Weights of a small transformer language model.
Size: 8 layers, 8 heads of 64 (1 for keys and values), MLP 1536 SwiGLU, vocabulary 16384, 40.4M parameters.
Architecture: rotary positions, no biases in attention or MLP, untied embeddings.
MLP neurons of a small language model. Each row is named by its layer, matrix (gate and up: input weights; down: output weights) and neuron, and shows model dimensions 368-495. Each number is 128 + 24 x the weight over its row's rms, rounded and kept within 0 to 255. Numbers have three digits each. A neuron's up and down rows have the sign that makes its largest values positive.
Before each neuron's rows, "fires before" lists the tokens most often just after its 100 highest values on Wikipedia text that the model never trained on.

fires before: "0", "5", "3", "2", "4", "8"
L5.gate1212:155145105095076110133162140109118097116137151085151155107123132153146178085112083139095094120136109092152107135150141126129103134158119155130147114104112077121166100124128133127141107133124157135142116104225095088112143116121145144157141116134127128105136115106121126142140135142095174150145185131159155090113141168101126130102094123080149077124111103150084083127106125122090137170115
L5.up1212:165176127102067097137154162146138083120173127110124148098155115170154147115133100147120101145149086100151083113139119090104115129121126128143120153112128122100149118118108110139133126110113180171117122101198105066109176117095114161131127129143098143110123128110144106145136158118111189171157127118150120103110151130103161119097107140086138068120080091102094096118141107084122129148123
L5.down1212:139138135161119102150123134099124113139111114117060073130132120116129100150131151146108115094130129098101151124114132116145104148135182118112117164111145143113118120091126096085135139132107153167148137144087112156144129092133116160133147148124060138110107198138090111148165106103109145121204129135141138106110124134130142097135136137113133157166121125142094138127108125109133121143114

fires before: "9", "1", "8", "2", "0"
L5.gate195:123100087145111173138159137117136074134130129138126090108130124163067123120140062123108126165115115121107120122071145113145121131127144110100105109192084057163098132151160115102100121160151134149101118136187165137115161102169165146154120186142099139111116123077177176089131128146113094125106137142122164146110121159116105116114137129179113123099108114157142115115159107116156138088115
L5.up195:102078104131102130133130114130153168149099126120172094125133109136187144134137063137129121127134118154133105101083149113109132152154149146125142206121130092134127144036123177150138176131135065165129148108134149148137158114141128132168146169113129152117151122139095093157129123135140174140157137164126090115137163121103159118144105121103119120132117129148114132109122140117107135087125
L5.down195:124123114110108112163137113098147152177107123115132097152123139143083154126115180094117115136107120112128140135108127120105134134142131132115140104149085116176129129151152127140094137139163137131120088116098133105130158134127101095151140145170154114150093116124163116114133118120096107129136112101111144141107130135156104081118104175082137188150139134126124134108126168135120168124123

fires before: "2", "0", "1", "9", "8", "6"
L5.gate89:117183115170153087113147090117164113151121156069155173147143181163117168142103114088144102109163130131138083153132139157102102116152152106148107132097136094145116135123119128074183083147107145145127141104111112134107126150137119133095139139152131105120134158110127116136137064095089109092156178118103141138098138140121107114088092116123144091094105109173120089103159179111143147108126
L5.up89:082082115088076114116159109086108125155131085101108165167135110126132112078148078122133160132126093138180103116114127080128110086129156121135120123160097107140110076091119093100127101085144130141117131126079107119111140137139152112134131178141137131134096123148132106117130135129107133166110132130158116141149115132138119118112116151150148157120142124121100097112116135140140154105133
L5.down89:114133089111108142093146171106154136120127158114133157156107132147136106139113111087064132178102134099143164095134113102149126140126170115158097116135140131115092110134142086127101095115130112131094151140102130135139136135116116134125150107139155126133132146119107119113121112093124129130130136144147139145140154164121142120114117125140166135147121116130103140086128087103151135106124

fires before: "\n"
L5.gate1359:137121133112150138114130138141123131141103135124134150094164170170179092104101149119145129133107132106098087122162152143106145130112161111121154110131176168104182103131162119141093140096130156135077156124159140093113137140115165117101147153118127099122117177118141128166128125095105125134109117085107094089099116094141161122134157166082117135093147102131154112150157124127097136125075
L5.up1359:121111157139160105109142119132144118104121091095128149144150148144123103167176133121095140127123140156080168150140111145079101140175115121098150157122143150153144102130114124101145115095154162091101102131140120095104150138115127128120113120106121137099155154134131150110123115079159101140118132133171111115152154146102125140152124167139114154124155130110130139159146114117124131141101
L5.down1359:134177140171128141122106166101130130087136124098134151114144138135079097143133135108113094094130120111076133115147168101063105138108096092141132104167125157111147131144127104085125134159159137126092077107132119156124154124107144131117104086165124126101101135162181070099097090139122128119116111126163132141129185126094104132146127103150162147103140118102170142129114111112129138100130

fires before: "\n", "-", " "
L5.gate612:158166114129160139146128117123100110054138131133114150147124115115111108172147134116121106138164126127158122145183123151128096171106156102117129112130122104154132176116121137178127152104131102146153137128113134130125104102146135132137143143116170137132113154120102113121118145099110111130166166092122118185181149106115124099104146081141129136121110133126124146127120112070158108134111
L5.up612:157138096126161136132114132145146108110085164099120150132106119128125127103142157120096131148096143113153160125137123170123193147147155132106161164122096087103150174117124108157093124111135123133107135158174145117136124124133141140120155164109118117122104152122137148131152144121130148162124151154167122123135120143154123097103141137155160167104163084105117150167084150154080114116134
L5.down612:166148128143143152128110102117100129141107099139120154127128121120104094143143136112183124143133153139146164093127146124100091116112139124099151118097135111125129092110162088121081175127114055081088125099143142155099142078115156107115128111112136117163103121101055111117161143132141149118098116134134152118141148138117119113131126141149155099150107128128170187159125121094084183083124

fires before: "|", "-", "==", "===", "The"
L5.gate56:138084100100144151167136161123116117127120154150107099099109106082103123129125143134132154156174101126126129094119138109098139168129100174159143115159143120144116128118074164090066148122139121096169117108165163175140157159092148141080124157137114117140099130099125172094169143132112099070114144121142158147151150134124163151151159106146138114119152120108145099140113189110137118133095
L5.up56:110128124133172100172148125144100149120148133138090137100138102084102118093105151139159128149117126159173130189140142116162145124138099120168146122146132117143112102107115104126113120167129122136161136111087091153146119152089114170089091130132122139087129178115092138087138164170082112146110073139144145140129160122140113094148139102128121172166122173131114129095153138077167095099123
L5.down56:154130105128139179145063137144117131165108096105116141099138140129099157124131135161109117146145103094099107118144140123162116132133149101135125047169108115192126096090116103156105124134130120074170132170121108100161127157166105125114164121146130115152121159163106151123121171108108098124164108122145096143145136115116164104133110105127103097149133144140130095139131193129189162135103

fires before: "0", " of", "1", "2"
L5.gate386:172114143103129100124180120141159104145174150137150141114103084148132104106129099133069119168127105098126128134127116150137101132105126089106132147129138047099105105151111076155118175148127103173159117111104133097109058070124104107154107114156104123123119108092150124173120128117155109130159146162177126088119169100123118164119139136134113124146100098159131132127148107204114051141120
L5.up386:132129114124146109160145108078158125203139123124138156156073122126134122121190120138130139103110152108145119102165182111132192180137143072129127192136134117103146103162154105111143112148139135175123118118139158109104133129103097105115090089126110126093149096132149112113141137144121094149124116129111172096090176104121168129132116117125100080111113118140158124116127092145117126160118
L5.down386:145173125130094104148114140108123148139113130122168127151119143160115089155119114178086103118055134128114142097132140148188143129117135081134146137151133085142104145187090139137078120144106093135126139110127098120116144111147091100158119113088088138164125088141095154139118159167119134154131146126102165098100118091129102116090146109133162103108089115104148123132143115138150129122149

fires before: "0", "1", "8", " ("
L5.gate1188:120110134150094129146103159094154102091096098121131095093115166170120132114122148115095139110168113145106134154101149156166127115128105107164118147114169135129155170127123113120162164132106101132096110108118132171143116114110131159098094136151144114175133162110082131108143143123189130162124102130151145107160112096168160134118151126193123131095132081088116133127147153108093092142147
L5.up1188:120108109128082143156125158125181111114130101127113152128109170148113098114148131172140150154110119143146151144122142144156163155124125095131103174128135151121155150089135105093116101124146083156134102146123152133104098106120117162132097110147157131187131137126121104105138139132126115135109118112118154106165154109116151133123108122158137118107196097089112136134175130122081128138086
L5.down1188:092113105119110130158081151109173138155101085086144148137108180140162083129105185136134159105107157130111114147116135142117121144141119095118126143120118106117151173165090156163118134150113133125103153131127146162134113122161110137119125111152157170165112154103065070168127164139128157143103137112139167152158125113122141118089128108091153103124159101125154150142103139135107152172146

fires before: ".", ",", " in", " and", " ("
L5.gate458:121098141122163155124156182163136116125134119125131140153124125148130142095176166102068147118115066095124121160154161110082117146150080110129131141165143183125119159121144128094116133138113126134075133136106146116152151110125119127117123169157120111092151105146109158103119142140110117099152122125132145135137169138115084128148145121094161081087174125112137169136125135068141143139117
L5.up458:183110126136154146122070170121167137113128115127093175144135117150100091108167122115035149095099140158135121178160176130109147161161135107150130146151140167138123148091175136070096106141119142125086120128093129123132154132157120124118146128137127126118123143166145120084127147043137122080134112115122104145111148129129125134113171154084161097107130088130138169121116145080100127121136
L5.down458:144117112162070117117160090162076140126137136136109125099140142116119138114101172133110148110147138100138109108122114118074091152155121116133160114118111170104143151187113149133180110126139111141161117139096148131140151155110119127168115100168110158128122138174135093128114108135137126124126105129134134112133139150125123150144107134131138152123131160130195082152179118135095140123148

fires before: "\n", "-", "===", "|"
L5.gate35:119139116115152188160128152169135144113093082080083139111151110115188162133140161123154133116104139099164146097114127178139102124116056142135133154144123116138164114107137126122073160162162092149069118141132114122110161126121164119125109100135128119133097186137181135139108147163084125102113129090137145131117113138124095107117160107114141108103136131100078144139172149152124162111111
L5.up35:133112110123150154133148130161143194128149072098101158086141156114144144082111139147139151152121148123144148115115121148120092099118105138150153117104102114109091117110131142085097133135129116122126144101152149152119126169099118112053102110163100123072103153148146136114173122133117091141146117121134152148117107163121109073094161098125146133092160130149113104111142165145161134092125
L5.down35:166120115155140143133091111128176158120134098095101177152111132131190124120123143128109122125136146123137137145132115160146163113118134145119150136110127117128106113124097100113028170142122125104114113146126131098130111156114123142129094118139096103172136151156116161104114105137130110124152168103100131145143129160171116148090152080116118171126102094130136109125160152108138148120098

fires before: "0", "9", ")", "th", "2"
L5.gate868:128126121143150111090172188083118124170100075127110098063134128149129146115099118141113143106083114131134135102156118075127150085146132137128153113164139121132132099105131124131085140129174104145159117127147091121157136093125132156156118112142143177150131127131115140113141117159156148164137159099132141130122148154172170150102107093109125156190095104161106092166141134138132132166133
L5.up868:085140176123097088128154126118106140130146156148094070105085099126110105142114145069167104085099128108075106126070114113125137126081114116145167130145097141165094118128134126152152134152140137141080092136100114113108122113128136144134134133099142182097122141130174128105112163096143131101133136117143122143143125155147128142133139118132142113133144131141089090162096093109113119124115
L5.down868:091112170116141130140068140144138174108121103142134095089108104127141129067142111142121133122099115107097119129109133123083183155124084123122134108144133109137119120105130132154124118176120111170113096149120122124154101143118122152144116156157151156081117180098150125164106169123088153113135184123138116142154157124143143102107129124080140139136098142141126143124114163136087143131117

fires before: "8", "9", "7", "5", "1", "6"
L5.gate1450:086166150119119104130118139177115147143199165119140148102150160122127140118136114141140110133119136094143113102105087070148132111109158116103159164126140122154114127129165124150173137122147084124110130087175106126112099142133123110124156149125138093105097103118126124171115101100127114137152141129127155114115145163110100122129118128150128143104125110136145117093113153139128117171143
L5.up1450:085146175123107098138116132180127127150179180126156166091142152118114134120141110117154120134124150100157095093121094073145131106090146093105165169130145122157124125117167155146166121110139073141097135089157109112132089156127113094108169149125126094128090140140122118168125100097128108147149147146138148114095148154112135115129118124132101115099130134132126109102108164136126123147155
L5.down1450:147110157130151124135150128192136118127146113100131156131135117108157134130134138137166108108147151133147142135139115095130125138113154128128107192124125150097140118158130086160098119104120120085102127117165130117107156162121129119155130138145118109128143103083122076144122137115105139080134147074146092076087087114123134130169099120118111132135145130114089131125091114157127174137135

fires before: "9", "8", "0"
L5.gate1367:146128130138148117064102083175168117116143117106126126156117123096111144092135107132104157184124103150146143113133150124141084127138157172124126140160146111162120143164133124187126134147123135086165094147150114158151140132178098093162107128149128154163148178101129137116151100156112136118095124138122148104149153119136084135140141144140082152120116107126136096107100132133167170147140
L5.up1367:087130117161139075139133143131148122130123093146146141115124139097082120119155141146113104095084122130111140142091117067087129140096147071094112164123116135096126078145114117121135109118087178148054179108130120124107160153121136093116124139165137155149140120107117116093129144123093112135096082128109153128107129112092103147096143113147108106140119075140123095117134139159100137127106
L5.down1367:162152149117115131088108098140128097189174102149085175127151170138141123115144102111128160106134161148092106159099075113117134165093142125114110168141118159153105135160136162102131141137104108111116129144139132120177162165162160142115118152110116156136108144122173151189167093108128134146123151122117132091114136115113130147144141099154164107121156158146129138112140211142087130113121

fires before: "0", "2", " ", "1"
L5.gate689:119103108155116118111095093145106134131154148097090125127131182129130150103138151129117148140098126116161077143123128142151148093150127132121141157120144111109134089122117095167112138096188113098154161167098075113093125103147126110156127100123144137128141129111090145160139155096166141158164128107102104168098129071124146111097130124115104134109103154105130133116104163139125108129133
L5.up689:100113107112155131136115132118123103121117138094164164140117084143156142132132144154128113148137121148113125182127118129106151130093105129129099111134173162130151104124124145174122130160122130132076114081123144192084141149156099127134135094105132153123108092150126129117119138121147132143104149147144119145132143130109126120144099153101153105107108137094132202144109150135140137144155
L5.down689:155108105154154098121138127134157180135111143091084117137166121157085123147083167149158125160142121154117098095163111117141126128080148110142124101140140157119128113111108127106115099119153131153166148125107086147152131164152135086092153175127147139168133127134167136125120124112151149111091161091107117161130140119173165125107105124111136167127144117106094107104131128100163145154137

fires before: "s", "9", "1", "0"
L5.gate992:149101112128117138121115096160130078119152108089130119111128123155166125183168170102117123120140091136111126149164123117101118123162124080147167138170124094172147115139104139130162115130145139160161160123134128148114097147116102128123131147098105148147135150173127180093105128143113150102128129100095157144121134153114089173166082117170159137114101084097109126129093147158086139121094
L5.up992:111115149165133123149100146190106141137119144107126122133145109117152102137104151109133124135126151137151197073134146142121099120117135148154110135111141108177153138107116152120171141120091114131121152155099129148105119119186100112139130174128082119095131124109140088123116153107182156137125155159146152136123120147127123107153151114094144159139098181186132128146128125167168128060133
L5.down992:098131140147121126183159121130141157133094073112145149139124147103102103171156125127171121095115163160108138127126092160154116131131120130142099158141110110109142159109125116104137109151126116164175095172103132138118130141129083141134103182095113067173127155102157117154119142126164135178125153127150136154162144091136173140142128122099114177105147172138114120137167072121153141107124

fires before: "\n", "–", " |"
L5.gate1094:133171133177136197126163138164092114136093137128114108116114143130138119143163147121130126134094115136149221101123138138141089176118179128185082158121149086078158112129135109091099118159141117135135129160091110151099199132100127093105164166110149140144120092135115100113084137099157139127165160108153141113122114144124121154073142132096115130138139146129150104126115127088139152130143
L5.up1094:093083098133127135111127157170119135156128165128108146154131150123132138165160173073152126128148118152152147118137130147107112149135084140174071159134117105138138120139131138129133111121152153125103135095119123118113142159135123124120143176130148126110116147164115125110118139096165115127154124086133126151103087147117152155093100139104112119124122131126149165112111148094147119119085
L5.down1094:146104115143140155165143124148171149115113101119130138128170093122092131095098095122166108104126127125110123092186140144111088142101115157127135076163133112096144110122115118136117104125138113127062131093166098137128151060136150140123151151131111153163163123187123137122143143121152148116129129127057134142134123107078118104133080141121149102145136173147128141160122143102096131108089

fires before: "1", "2", "3", "4", "9", " to"
L5.gate1106:129148123085132156115131123162130112103163170132131111163113103136137176101129163148171150084082129117148165159162135108110130144085120130135124124126128170156120118135126159117127140151119130142114132085131120169138185072143097137134145093159140141117095110136123137165151123115146120117157136122072114145149141105043138095118097144121178141112151052162118135143168178113138136153140
L5.up1106:119149122145091131162093132148145120154126082147112113115137139097144151142142135200124138123097113090149143137140119142154119091111116166161115117117139154152149149116135130105162103102108123140109164150117144141121133136131154150134134099116152152135139101142141139165113131123143161125117163071137119177138108132141105169156128161154106095131103103128172100140145106128138134122174
L5.down1106:104110148126098111124135126108123131135122061170146105129132119122106114117123121102102118161129069152133120124144143132119136144165141114093136122157154128099157113110157129138138137135132141121075146160126129111132104142145179120142147094095106131173180103144138107125154142129142156138100113153153120164157131154152130120117121122125086158115179139098097138155134094094149141103165

fires before: " |", " "
L5.gate18:064121133095140161128149160126146134149113074104122117128104109141111150167092121120083146141109100102136117116157119137103160113141149140094160171173113141150146126106138142061156110109075117070133138116080137148135149148119092079114144132122171144120138137140148124148139165088109113102096132127143124110128165094112123102126112164092185107147125132080148139128110093096158155102145
L5.up18:132092153119169096114107092144131106069107138117121138100130125165112108119202168129131129126178116119147114160084117130142135089135118137140077073156131091129137119127150123131090163112153152128070141073168095104194140119106127162137101166152116141144117094119147116114111107152095121177086131111110111110129093134119139145136126111159146114150109108137101135159123119128152102138157
L5.down18:128151153215133144110126159112126120092110091131100047114197126145132106111151127126195095139140089100097150160109111116146133116142114137174128098101072128065108102088086128141082114149158128097164102168140138150116149083126150097177108145124123127110121131093078101148140142138124124116159133119131132139094124111102120154136168131157125137103162173119090136092115203096120124165118

fires before: "0", "2", "1"
L5.gate650:107167106100100093137121075138142144177124111144129116135094133136147168124145126102122133136107154132148098107122121131128152125130121114081105151033173102164143152134165089151137091139115110145084104148099129105138052103077086126117115116175109135103122155132118135123125124123135119160118167120121161103126157121108108119162099075152128123129106151132104124149121156091111127126176
L5.up650:120113166104155151118152146115101121146142079141099079158127119170120123094153148068119136138109160124123141122160103162132132115163136141132155139106087120170115157164152119114129104161109106203135105144096083102163110127105068096100165100104123104168144143109053095097112162110123118120124154112115135120134144097134117136130103116128189144121111139148143088124149127135123109114127
L5.down650:070144176150128098164168081119124167114151101142134097119119148076133116119153163113147117170103164120133120135132118152152141157140164117147124144061082121133123121151106110134139094120096138150106108165122092136161132093089084114141154147162108085123106121115130108132118132143120143181102114121133108149146133108144100132142120097137178100124111090107140115144126104141125156130125

fires before: " "
L5.gate1374:138126159085116103143118105134172160116136128144101174136114124107095163149126137104153127078104118173205113089135102115132132148123153113066115123142134155127148095092108161128111150119081139137133142127112113132106109123111109100131175122130128109135199130170136164105131148121073145140171114170081146100114157099133075153135117149137163119125138115136119136139143128132160121126113
L5.up1374:117110126160138150146149181170125118135088119106149166113081093121153136142129153128128135119161079127164092155147106132135112139119142159084157122119108159154153128156111116145142126144163136136089137114154100134104115114135146094148124093086165162142135112078137157111133183110108157125106091147124078127122082172147111126164106120141100084111117120073094125160105168122085107150139
L5.down1374:107132141160149122101097120098104133141140116168117105113134104201120114105175123107109121117161150114160124122150139112118122136093123109094159128102155140085114136130170107131153134123107084086139103112125142158147130147101110099084105143127138116140140134106131155152128123106120123142086101114140123154100127081111133158149128094148096128148128112134117173103097085139211144165108

fires before: "|", "1", " ", "2", "0", "3"
L5.gate405:155125110144089130063126106095115155129135064117135155164129111103146133087149111119144116120094123140125119125150108158125165126087108133135159120113133105083113113122136111170117157105158128122112128164084153135136150129112114086125137126125144098178144170165111133105148123126152093128140134150137127113151146146121130103136098119088133141136125151148130170165112116121132135153121
L5.up405:118154145157129098142165098149142147114159116120086121136155150116143119106131145130153149130108161133118142118135148111145172120127145104143130112153125142110112131111139134155179098119116130108044127144135131145108137121159128158136152149149103117102144126187158115116113115155130135143141096146131127138150133122089109112127152118137135126147166142137138164129139134103130101151127
L5.down405:112184145122112093133168127119191156124152166103155096142086141119112130101168149082113131105127107157150134093148096124093134155140095087102106142085135119185118127147155152122104145114115167132184130130097103163164138169148131125089136182161125162111137112165124103154120146158094074090103149105142110177118084111122153145136131129123108133145129141101083143155126165139157117146107

fires before: "==", "-", "The", "In", "===", "|"
L5.gate504:147086080111094097167104143147131127154113172173108117142123132117149178177123119145151151121119144153126133105147094133157137144106115157115127127170139097105155166108167120132055094193078102160157140136126125172080124132079150144092133104163162112142121119139111144165114127141138123167124142131109134097124142150112105117126112104100139089160123186133101075093118171136082116127122
L5.up504:127105085130123128129127129115149106127094141136122133134119158143135146129125142153159175110124093116186116138136109137146114119132108122135135174159100126128127071170150119145103126141081092136153175122133123155129092122083149127106109105134146101144119096121098157131107114125117123160144156137080122141162138107132140173137112121139122115175110173138129108135110157075130108150153
L5.down504:126105149124111169128087129199119085153173066152123108100146146125130146178108119129123108111114093148167132133156087175103114149131099134087107131152146104131107133137136135137000157107097111138214133151129156140108126179131120138096136117130153165120109136128104122113134140141112114119145105108131162129137133115104147107141115129129126121155123182156092070104093181123133136110121

fires before: "2", "0", "1", "8", "9"
L5.gate327:148145132182074093157106119125116131111124188115148147117124165109165194123190128122115113132085110136128162118119115125115123091166122142107169134092101143175100138129112124113142131144099087115120081118097136164159163103114155120141129143067119162105125135163192137175122171155101110183138126128096123089141163167139146146113126089116134125121139159123118118127136117162134156139128
L5.up327:117125147148125151081145146145111139130120130140139116128138132116132149127135102150124132095073104136110117109149063113124136095174110106133140144130169104166127090128108131152172161094122148119117137107139143111174169077114123085127139137140133128139111126142146100143108090146109133157121188121143099135109102103140154178107144127157103113120079130158108107115143142109122123148124
L5.down327:121135147117144147144117177149105093100159163169164133090116110118149164108145134145147154129099151108138013148118125126129082125097160084122145133130138104126131114151194155133147110101132126188134113069111077142140142170135097162150135119135129153098126110086132146143153140164144184118114113120106129156142136100127092139162143136115130121136152134109135103111126140176144134130104

fires before: "9", "0", "2", "1"
L5.gate549:102127119117120082129170118086114092105150177122154107140125105148125129106119120123147110090103092107093143109097113127145143068142123110133119148099099097133135142109115118126096147101114180100124139118134143118125105100106142129121123105101120159127128145111134135142177114124136104167121105127121125116098084111136112147122140104136116167153141090165080075114166126150119112141121
L5.up549:129134104095132107123108132143141108152169098083146112134100117129132128129098103113151149108124140136121127159130152115131138163130121155103138190132139135127080116146115126122130130141102125138134187161139117083118116115124092120117146082114136140110127133134092103162117093103183127104088136135096128117168117144151128089151114151165129129138149117117125111134129098079159127083094
L5.down549:133124124133098150118141118072113094133143145099135101171122128148086167134126090108131143141128124159115113135096146097125178147131137155153155168097142118115120126134096083107142118127094106145097147086128099081098108140117114095138170141122143123120085167140093110128125116131163101109127096156153122115107162160131080116177137150190150155148104099100148112122086084117159095133110

fires before: "\n", "-"
L5.gate874:121113080125175124116115163048155106142090067099119152156157129132142111158104164126147104156138131177091138112144143140097132098128146157104133106102152151127143144138154098102136143109146122105056178125138137109126117158096115119111144139113144141146135125148119126126147133130130157169136128130098116131161131116093118100124135114076126103142143142150142121157098136161123159091149
L5.up874:118103077122141121105104112122136132114107081114147151137138140146127161127119162100112108099164128106132130116149135145095136098144119113086114109120118048111138116144155120100149122134146148109101139129157176138132123142116127160091128126147128110133132116150144128131151141111106123152136148114139099118164109070092104128100138117132125149155123159151147123131113151124152128112135
L5.down874:136129160131157139117116139197134140095143108140140144093120125153117094133122146096098110144137128130168120138146158102113130133120120103151149113147149116099125144122121099143079116173121110154000157118111118129124139106147158121085149121142138147156126137150164155114115146099081127146131110126127166119106155118128128111113101140078141153145121143117135150118158111128105109156117

fires before: "1", "2", "9", "8", "5", "7"
L5.gate595:104158130137085121164117092123173120110127096092122178123084127164147115135134116140100124107109141112112119142128161173139146132134119071111060144110140105177138111083147080139131101135088141093131187137142130128143124165123160148145122125095164153087127147140185102125113101161123149153141137128126156117142154141098131140104111131153116104142151105087108134112082176160104126137145
L5.up595:138116128086120140128111095096098126090140126136149122147097097153171146118147107104113109112140105120133111098122129125110143179135130134103171166130153123117161139107117191127140151154092088185142158179129143169097120099143123128191150112173106112129178116132131094121170150118119152128122124168106063125148150099117107133092128144089113094106104116163147097108132085137125099135105
L5.down595:102138101105152157149140081067123151108204137154131118097103119165125123137147138118126133150179103095179147157143119120123102154095096109138125160131141071104129116141124137122113156113127100138150110097119134138143121091103128172158092124171100160117145114094124142105134157110113166150129135158139160180148131136127105127112103100126120076169138138176148092157146132122107117080144

fires before: "0", "9"
L5.gate630:131089102125058102139134117103145099112113124147109148071112090069171130096119135132168100129106153154127126135135101172141137155157135138136146148123139059128146102112120090158070142138171131142112129157165151135138124072100136110102121115108129123105125118137114110149123151136158148177160141132096181087136114130113162129096114132154126163160132141160139128128167137130146148109156
L5.up630:098088130131111137125110152126122150120093168111116147127134101136121112125150110160151126118128112128107113126100113150109122111124170141152121160097123114125090149132154119191106092117162151085134135146145139128149100123158084146090150148123134095111139072124164140128117129126132112120163146152139171112112151067121114131102146155136133144156105155162114113125098149114091120102144
L5.down630:124161150144125135140115126108119133128109057106130111136093141128111133135173122157126135119108121120132093106115118166139126159115151155140156116087127164094137159097153087149117121115141113141208139128158132110143107131108134136086147123144160131125142077154144159106160129117174169135130194135124131125163127118105165106137120128148112138173118129128136124112121119078130117088159

fires before: "0", "1", "2", "9"
L5.gate462:155175116129118103102113095150105117134094148137148129167146203143126111114100089115108106193157085142148136149133136125137088115135140113087110091108161093145139092140106160184121097120119110126135153137104144105094166156119117150133146114150150141114141120120109103151154141117120111178116136126106111144115152144100120080133097141143138096105142108124159139140143138118124137145159
L5.up462:109118100119079141081186123130136094136167142089148156128109130161121161108136132112135133095120124145165164134120174139120119108109155145121144081123174075104151145139121131165137095168078143128145169064136109139125129141153113120149161133137150123136099115121105111134111117106127123120168106118168104166125155148123080118093167112137132087133119124157119130156120083102107162092083
L5.down462:142144091122125159106151142073133072135086077117142154168096103159109101121084131136113107118142114156134149139110152113167103150100130137143110080128119122121091083121099096138125119106136157118078126101120126115147164118111151147097155155126110122120094150076113140127129125137150113147151101187094162124142162110138110096153085132149152139133122080153155146149099134086078123089113

fires before: "2", "9", "8", "0", "7", " the"
L5.gate844:094134151146110121111122149132118090113134047094141165113129155114141126125121112127118129137116113122148139125138102079107098141112137153139116091127162143142129121071115097099108097137112151141073109104122103156134134137114135102098113106162115119138145134137153155120111171092096149169109189095125143098111144166130111150147161130125149138087137108114110100113140094132165137149089
L5.up844:103106160121074081137133118098090118126071079122128124093145169131125090128115177143134142114102107120113160110140104133128084146109146115105118155138140139151118102104104098124081159118133147141126134133157162124135165120143152112098133130152150143087130105164153190077136156133182157159128122118105146116126128152146167127169124134128146147113146120120106142156163106153133115142097
L5.down844:122126107083097108155145099157126101163130083126151145119141108142118129148134142138122160094134111114123126116154082165158159165134050129127107173139115165121127129187114109139091103160106137123128159128121127123090114116135101113149122116123124074120148111181165137109093111148131138189134153142114119135156111119172143135125134122142136145131128089133089134133111119145090156129130

fires before: ",", ".", " and", " in", "'"
L5.gate385:123133151112145117066124150121132113162120130102096170130132130205163097076151125127099150139130094140110122134144130117112172113137112106151150135118120153108146167111137111093150139169172164122100139128151157129176116102169055130130118134123092123135112102173143110110112087145128091106140146112139161165125154155104109103100153128135137146102140129118119156107139122119150139084141
L5.up385:121148137131176134141135160117145128115106165138134125124129130132130142116129138098100172146128138127133153163137135119171136161151103144131141148130138141100118146143107121114114100142127160121141087108128104101128131120130141079142150132143112194136126105172129130088144096124099098101136164139181156121097152171080118081127114143120130138083129104111112143106124142084132089152136
L5.down385:118107120132125111160144148124151162127163126129136137130136159100134086127099117114143097112120115106126146124085116122141114136126102154145154123126130131095100136149112157117164092106081129142146104141118130124100088172120083092152165102142144173144184163101090141101131098118113178147132091149141119098138146148118165142141137122115139122147138136160138123157196127162153144076149

fires before: "1", "0", "2", "5", ",", "7"
L5.gate1152:154138112143132091163139098133153107112126141135158139102103125172127099158113132131164124110099127176133139128143104120117148129095153130081183098127088115170104103147153120125131146143163110081115093107108134103113141085156110161131108125067092173119142117132106113132163113122126122142124119106089140110130188113120115159083143133140146126128165135156215114139153110153116104116125
L5.up1152:158149154130110123120131102201099093098111154121109094147126111071114128159118098148133113085121132150123133098134146097112147152115145118148160174170128136129073110119156119142126134151147169081113136121116107149127179135123142142085133160141129140092173101131128158142146140153118071123109128119165094116136157139117101144145146137149090085124122143125133120133145137111105146147098
L5.down1152:102176137095110188114121158095144141084145092162130140130100105118141106122143140154138159152095110094145115127113093151113105130135143134086150125149098147096097130178131116130162128160122122108060143145154141123102147157112126164094113108116123141117143143129121123195160123113154151103108099143126115131141113082126144124135117153140124168187139157140119146108162158143088149128108

fires before: ":", "8", "(", "2", "1"
L5.gate383:090123109160151168122169141144129094108112162091148123160105061110157140128169157139146115162122105113169125130128130090092144145139152120105100129150156178108094118113143130184126124118133135153106172097142182124131124102150132169119126132097096100173110108150161177117105094102137120150138115118128107152152111119127099114158145141117146115137105112097107099145107112138176121104138
L5.up383:065126123143141161114133138119113115133155106128134091111125114116132107127144165137121130161162124146143183104101142089072148162105179143099132140148151128106183117160122127158107101137125121143150133108166146107126131112156098099139159122094148095159115117145124156115105093111163173150151112167135143126139093133128137174179089132125138112121103093127122125114089115150150159121103
L5.down383:086146078107122145130137088125128103125122106142155125124171112145136163129133133138094139131126084132120169134139170139084162145142155125093124164109145112080119144116167136144037116163111097144112142136119143134130081123159113178144145115108109106165163119137112170138128096094069126114106138150139175164174110168115150156091125138119143097120068093111096167144145141134085141113157